config.yaml
d_mlp: 3072
norm: "layernorm"
qk_norm: false
attn_scale: 0.125
bias: "all"
tie_embeddings: true
init: "normal"
init_std_o: 0.00542
init_std_up: 0.0276
lr_head: 0.00469
schedule: "wsd"
decay_shape: "linear"
batch_tokens: 131072
seq_len: 1024
dataset: "wikipedia_en"
MLP neurons of a small language model. Each row is named by its layer, matrix (up: input weights; down: output weights) and neuron, and shows model dimensions 336-431. Each number is 200 + 20 x the weight over its row's rms, rounded and kept within 0 to 999.
After each neuron's rows, "fires after" lists the tokens most often just before its 100 highest values on Wikipedia text that the model never trained on. A number after a token or word is its count.

L4.up1798,227,155,195,215,198,238,166,232,150,205,214,175,171,226,220,222,213,162,207,226,216,206,197,228,210,187,195,197,196,188,189,201,193,189,243,189,201,224,198,219,165,218,204,188,219,232,209,206,201,232,196,177,201,204,175,225,183,172,181,221,217,190,226,197,198,207,211,244,192,169,209,181,217,213,197,195,194,172,223,211,201,216,189,166,215,202,218,234,214,182,214,186,189,196,207,189
L4.down1798,192,218,235,174,205,196,197,215,192,224,216,207,213,203,186,183,209,221,214,186,201,231,208,204,195,166,194,210,191,174,175,208,206,206,196,264,210,231,155,225,174,150,231,192,189,192,147,216,210,188,179,193,179,195,213,183,200,205,198,174,191,233,175,179,196,186,218,217,203,204,205,208,210,219,217,175,191,209,174,198,196,203,203,176,194,237,178,188,173,203,187,201,203,206,177,178
fires after: "." 25, " or" 13, "," 6, "^{" 4, "ing to" 4

L4.up2300,205,204,221,168,202,190,193,188,206,195,181,155,194,221,187,273,189,194,180,219,213,252,174,196,234,176,224,207,199,225,174,213,211,206,207,198,215,206,213,203,193,199,181,238,180,200,189,198,177,174,228,203,158,217,190,227,216,213,179,207,221,202,209,193,200,217,224,205,210,197,225,175,205,213,219,208,223,196,206,173,198,227,182,187,237,226,197,191,198,198,177,162,202,194,189,218
L4.down2300,223,207,187,209,192,170,195,197,196,228,241,172,196,170,216,200,216,217,187,220,199,174,174,204,217,172,167,209,178,186,217,230,166,217,230,167,218,200,189,198,182,230,180,223,200,145,178,228,207,206,199,200,191,222,210,199,159,202,206,199,176,185,177,212,169,172,252,200,195,199,195,193,198,192,176,205,202,205,179,206,239,210,223,202,221,185,173,176,197,197,196,185,211,228,222,160
fires after: "." 13, "2" 12, "4" 9, " | " 8, "0" 8, " | ." 7

L4.up955,205,213,155,198,182,195,200,198,204,201,197,158,202,268,162,211,232,180,208,197,189,151,199,220,209,181,256,184,215,202,191,184,194,205,189,191,236,204,206,177,197,170,220,197,211,187,185,200,212,217,199,173,185,196,189,203,203,208,256,190,182,185,203,171,204,210,215,205,206,176,231,201,183,216,214,200,184,172,207,167,204,179,206,192,196,190,175,180,226,234,194,185,187,214,220,216
L4.down955,214,212,195,236,205,181,199,202,201,159,225,179,191,259,196,203,172,218,218,214,186,193,186,184,208,188,165,230,201,217,220,231,178,194,218,193,198,197,202,206,193,171,211,186,216,206,216,209,195,193,206,206,210,201,196,183,192,213,225,223,203,223,177,201,194,200,205,214,199,170,219,188,176,240,206,210,184,217,205,200,226,204,208,244,215,176,207,216,189,229,213,203,172,181,189,221
fires after: " | " 27, "," 26, "5" 5, "0" 5, "3" 4, "2" 4

L4.up2201,215,202,210,189,239,231,198,194,186,196,166,161,194,180,217,189,192,167,222,215,179,177,197,189,199,170,193,207,208,187,181,217,213,218,213,189,243,212,218,195,190,193,210,193,225,225,192,207,168,166,219,202,190,212,195,203,230,197,195,208,176,177,223,207,229,185,210,159,213,213,209,222,206,220,216,199,235,205,179,196,228,179,222,220,219,223,249,258,201,221,197,235,208,231,167,194
L4.down2201,213,195,184,217,192,189,195,219,218,215,227,218,186,231,208,168,178,195,186,171,207,219,219,179,185,198,211,172,225,200,212,227,213,193,168,172,179,243,223,182,199,231,182,244,194,203,234,211,220,165,167,160,208,245,202,186,209,232,218,205,216,170,202,214,196,178,214,208,177,230,191,221,180,221,186,204,191,214,229,184,188,229,165,201,212,180,215,209,226,159,204,197,173,169,173,228
fires after: " V" 20, " National" 8, "-" 8, " Val" 7, "i" 7, " M" 5

L4.up440,195,193,201,252,154,217,206,211,190,225,193,177,185,203,196,180,186,195,216,236,191,184,205,185,255,209,240,205,209,211,216,183,216,162,170,222,226,206,191,207,198,158,201,207,199,215,192,169,164,204,190,198,190,165,208,195,182,194,173,188,196,204,161,189,240,188,188,233,183,195,228,187,203,224,176,217,214,207,201,228,215,199,208,166,225,188,196,200,207,205,168,218,228,214,206,236
L4.down440,195,188,214,198,221,197,204,225,187,210,235,204,215,222,194,193,198,217,201,222,193,190,216,182,188,222,226,200,182,173,186,190,193,230,202,227,170,207,179,199,219,225,260,165,218,229,156,208,237,186,185,212,185,219,177,218,222,205,210,174,201,204,205,211,207,172,217,228,192,226,199,220,184,160,169,189,192,214,228,194,179,230,175,209,202,187,201,211,198,189,193,163,218,200,226,189
fires after: "1" 42, "2" 12, "0" 4, " (M" 4

L4.up1361,190,212,186,193,208,201,224,178,223,190,194,175,174,227,180,211,229,232,211,197,213,207,207,204,218,245,245,199,201,203,164,184,220,205,180,197,203,210,202,216,216,183,198,227,210,184,204,224,163,193,225,173,201,199,222,212,180,205,217,195,197,216,220,213,196,233,197,189,212,206,237,185,196,200,204,194,181,230,189,199,224,212,166,199,179,212,229,180,197,200,229,180,196,198,176,208
L4.down1361,174,198,171,175,205,209,203,174,195,175,223,172,222,182,175,218,226,181,207,172,203,211,212,182,217,235,179,201,212,229,203,203,214,170,179,220,202,182,192,195,205,182,206,194,206,196,218,190,210,165,192,193,192,207,201,215,219,173,239,184,178,237,193,228,195,223,188,202,225,177,176,191,193,174,201,212,204,186,213,163,216,213,203,235,203,192,201,171,175,191,228,186,235,160,202,216
fires after: "," 14, "1" 14, "2" 10, "5" 6, ", I" 5, ", M" 4

L4.up1479,213,212,180,235,205,231,182,197,208,208,182,169,161,180,171,213,151,223,181,195,230,204,221,177,241,180,206,241,210,214,220,202,165,196,204,205,220,197,174,207,224,218,212,176,209,234,266,219,184,187,203,207,169,225,177,207,204,174,179,204,192,223,161,197,178,215,195,209,215,180,208,205,195,208,217,160,209,217,162,209,233,216,179,214,220,205,198,204,211,238,202,204,209,183,212,215
L4.down1479,181,216,199,200,236,198,179,172,215,180,216,199,184,188,224,167,232,187,218,194,157,196,203,200,219,201,179,150,204,203,211,226,185,226,231,188,190,183,174,182,177,191,173,203,199,205,178,215,215,195,214,208,198,203,196,198,200,183,185,221,208,195,195,229,200,188,183,187,194,200,227,187,191,202,192,222,183,216,199,179,162,195,183,238,219,196,186,211,163,220,148,196,194,185,181,200
fires after: " | " 42, "g" 5, "ed the" 4, "1" 4

L4.up2006,200,198,222,196,166,179,201,197,187,186,205,197,222,206,211,223,214,168,186,192,209,188,251,211,180,167,207,192,213,227,225,206,221,203,196,184,197,214,218,211,182,184,200,186,215,221,244,239,204,210,198,212,197,186,193,234,210,222,196,197,192,193,216,192,165,197,179,172,197,213,189,226,187,194,190,174,187,195,210,204,199,200,221,211,200,201,189,200,199,196,211,193,188,209,186,209
L4.down2006,210,218,216,219,207,183,210,242,242,214,198,227,171,173,194,219,184,210,192,173,230,168,195,209,234,209,201,161,186,172,203,196,181,185,220,148,171,211,192,165,191,219,185,220,194,218,220,222,200,225,203,206,190,204,166,194,227,190,203,216,222,203,217,213,208,150,225,204,221,204,219,192,213,208,211,212,198,176,165,226,170,203,190,178,193,201,235,174,204,192,179,204,188,204,202,205
fires after: " (born " 37, "1" 13, " (born" 4

L4.up2549,209,216,165,237,208,195,180,190,218,190,177,175,187,153,212,183,180,206,217,177,223,161,187,233,219,191,197,213,184,183,196,204,207,211,186,225,208,168,148,213,239,176,216,198,189,198,184,181,210,206,197,197,200,198,217,180,190,234,210,209,199,211,222,204,142,198,186,160,190,182,196,218,160,211,240,222,194,219,182,195,222,165,173,181,238,197,162,181,210,187,202,223,208,205,181,205
L4.down2549,222,211,169,213,223,177,197,176,210,211,192,187,194,170,206,219,217,206,151,192,179,194,181,209,183,168,166,186,214,198,172,208,232,217,196,238,174,208,223,182,193,209,168,199,230,205,225,220,229,202,193,228,218,203,200,188,244,191,184,213,114,213,174,207,173,200,202,201,226,172,186,198,216,202,181,204,193,202,183,216,206,197,228,201,213,214,174,191,225,171,215,218,189,198,217,212
fires after: "-" 14, "2" 13, " H" 9, " U" 9, " O" 5, "," 4

L4.up2516,192,228,225,226,209,218,199,213,190,196,198,209,215,194,202,169,170,199,214,234,194,230,182,216,220,218,234,227,200,191,235,182,254,196,170,213,194,201,140,195,196,194,222,233,190,168,204,215,193,208,158,198,230,178,232,224,207,202,184,203,151,180,158,210,189,182,211,205,188,180,198,202,213,238,214,189,196,207,197,219,173,199,220,217,215,208,213,199,214,194,210,227,221,166,179,183
L4.down2516,196,175,186,182,233,180,220,225,231,207,226,208,207,216,174,210,180,192,195,203,218,198,222,202,204,180,205,190,237,235,184,212,171,200,188,176,196,184,151,199,178,182,175,183,194,170,208,188,207,231,213,181,218,200,194,186,203,219,223,200,200,182,203,215,222,197,217,223,157,172,215,213,203,188,212,198,178,208,188,202,216,240,197,219,210,185,203,175,212,216,190,148,217,228,176,214
fires after: "–" 27, "-" 24, "," 6, "H" 4, "2" 4

L4.up573,180,177,224,228,182,199,192,193,184,205,208,187,178,200,226,172,171,183,206,198,180,193,201,203,202,194,193,190,178,197,184,183,203,183,174,241,176,183,195,173,206,214,203,195,183,231,230,197,173,182,194,234,234,208,190,228,215,228,223,167,210,262,180,210,217,196,202,186,196,191,166,214,179,227,242,167,192,217,173,221,189,171,181,200,194,173,158,209,187,218,216,205,194,205,165,197
L4.down573,216,242,190,198,188,195,200,222,208,216,240,179,192,201,177,194,183,216,193,215,225,212,187,198,228,219,167,190,184,143,226,202,205,213,207,202,170,177,217,172,164,188,203,226,183,196,172,217,193,216,224,192,203,208,208,196,217,218,199,202,194,181,173,182,201,215,186,199,186,184,203,220,214,215,177,218,210,225,210,210,210,192,207,218,181,186,207,162,184,240,186,211,190,166,196,213
fires after: "2" 82, "1" 9

L4.up2280,166,208,216,171,194,210,175,217,248,209,221,203,165,182,188,195,209,212,198,209,188,226,170,191,181,219,232,214,214,207,214,209,186,188,189,199,216,210,184,211,193,197,185,177,233,175,191,207,209,225,186,207,201,223,181,196,215,173,205,215,160,183,202,223,237,200,209,205,168,181,163,179,201,223,193,188,196,213,210,193,197,237,229,210,272,231,199,206,224,198,188,192,200,184,183,212
L4.down2280,176,209,199,230,205,186,212,189,201,171,187,213,226,192,178,199,164,193,146,191,214,205,191,167,209,183,205,224,197,209,178,203,213,198,210,216,185,210,197,207,188,219,198,180,201,201,222,200,186,197,229,203,184,210,194,193,202,203,176,188,204,211,202,229,181,212,207,184,236,206,198,231,187,160,200,199,185,197,202,237,233,210,187,179,192,189,199,174,223,198,164,188,181,197,194,182
fires after: "–" 43, "." 21, "5" 7, "4" 5, "7" 4

L4.up698,203,152,208,203,219,195,201,237,203,206,198,204,193,216,225,230,177,193,197,222,201,188,174,221,202,200,202,191,198,193,179,198,197,216,182,209,204,189,198,194,211,202,166,195,225,237,200,217,212,223,197,188,207,207,199,214,179,205,176,199,191,222,227,206,211,216,231,198,222,198,230,190,185,190,211,202,221,212,223,186,223,196,203,213,223,191,203,188,193,229,179,215,200,199,163,164
L4.down698,199,182,214,163,209,189,177,191,199,198,228,197,201,195,199,204,214,193,204,208,208,200,199,212,250,158,198,222,204,176,225,228,166,183,183,205,199,234,177,202,263,228,201,193,173,234,206,185,180,208,188,208,198,191,193,195,217,175,214,202,216,197,169,192,212,227,206,197,227,188,211,203,199,217,198,218,205,222,206,200,243,180,198,188,205,175,213,236,224,177,203,188,205,192,208,189
fires after: "." 49, "-" 14, "/" 4

L4.up2529,201,213,206,183,248,181,235,211,213,208,177,180,183,206,194,174,228,185,212,174,189,205,169,172,206,203,210,218,217,173,206,152,234,179,181,195,191,195,208,192,201,175,190,199,189,181,201,194,164,204,239,202,178,222,209,192,206,202,222,188,174,168,184,205,224,147,192,185,187,188,202,200,182,200,150,192,221,207,198,211,172,239,217,185,200,221,183,213,207,179,221,192,172,186,178,198
L4.down2529,189,182,174,211,199,190,221,170,213,223,191,215,168,178,191,189,217,200,202,199,189,173,224,215,190,229,192,196,176,202,201,203,196,196,229,206,194,181,202,219,192,197,191,185,185,177,204,210,214,165,180,182,165,180,210,180,199,198,215,175,200,179,180,192,205,193,195,206,221,187,214,185,213,225,208,267,220,194,203,202,229,184,209,220,248,172,191,166,196,207,190,174,186,189,185,205
fires after: "6" 11, "5" 11, "7" 10, "4" 9, "0" 7, "3" 6

L4.up2696,215,208,242,214,185,213,187,183,211,170,234,178,183,205,200,192,212,197,199,197,202,215,200,212,218,201,223,195,233,190,180,197,177,177,221,195,219,216,206,199,208,189,199,190,162,169,181,201,188,220,210,211,202,136,177,210,207,181,185,191,222,181,230,206,200,208,203,199,199,189,234,176,210,205,203,214,198,207,190,166,237,187,178,230,224,209,191,204,185,187,189,193,179,181,211,187
L4.down2696,174,181,186,202,195,197,198,193,164,192,231,186,173,192,192,183,195,180,201,226,212,175,191,195,161,199,204,188,195,209,158,207,211,155,205,217,207,169,232,228,214,197,161,211,216,214,180,211,205,203,212,193,203,204,188,157,241,225,213,231,225,209,158,220,200,203,189,160,188,169,168,203,216,179,225,227,223,211,206,212,222,200,196,175,205,219,225,166,212,216,189,217,182,200,188,219
fires after: "," 28, "." 27, "5" 6, "0" 4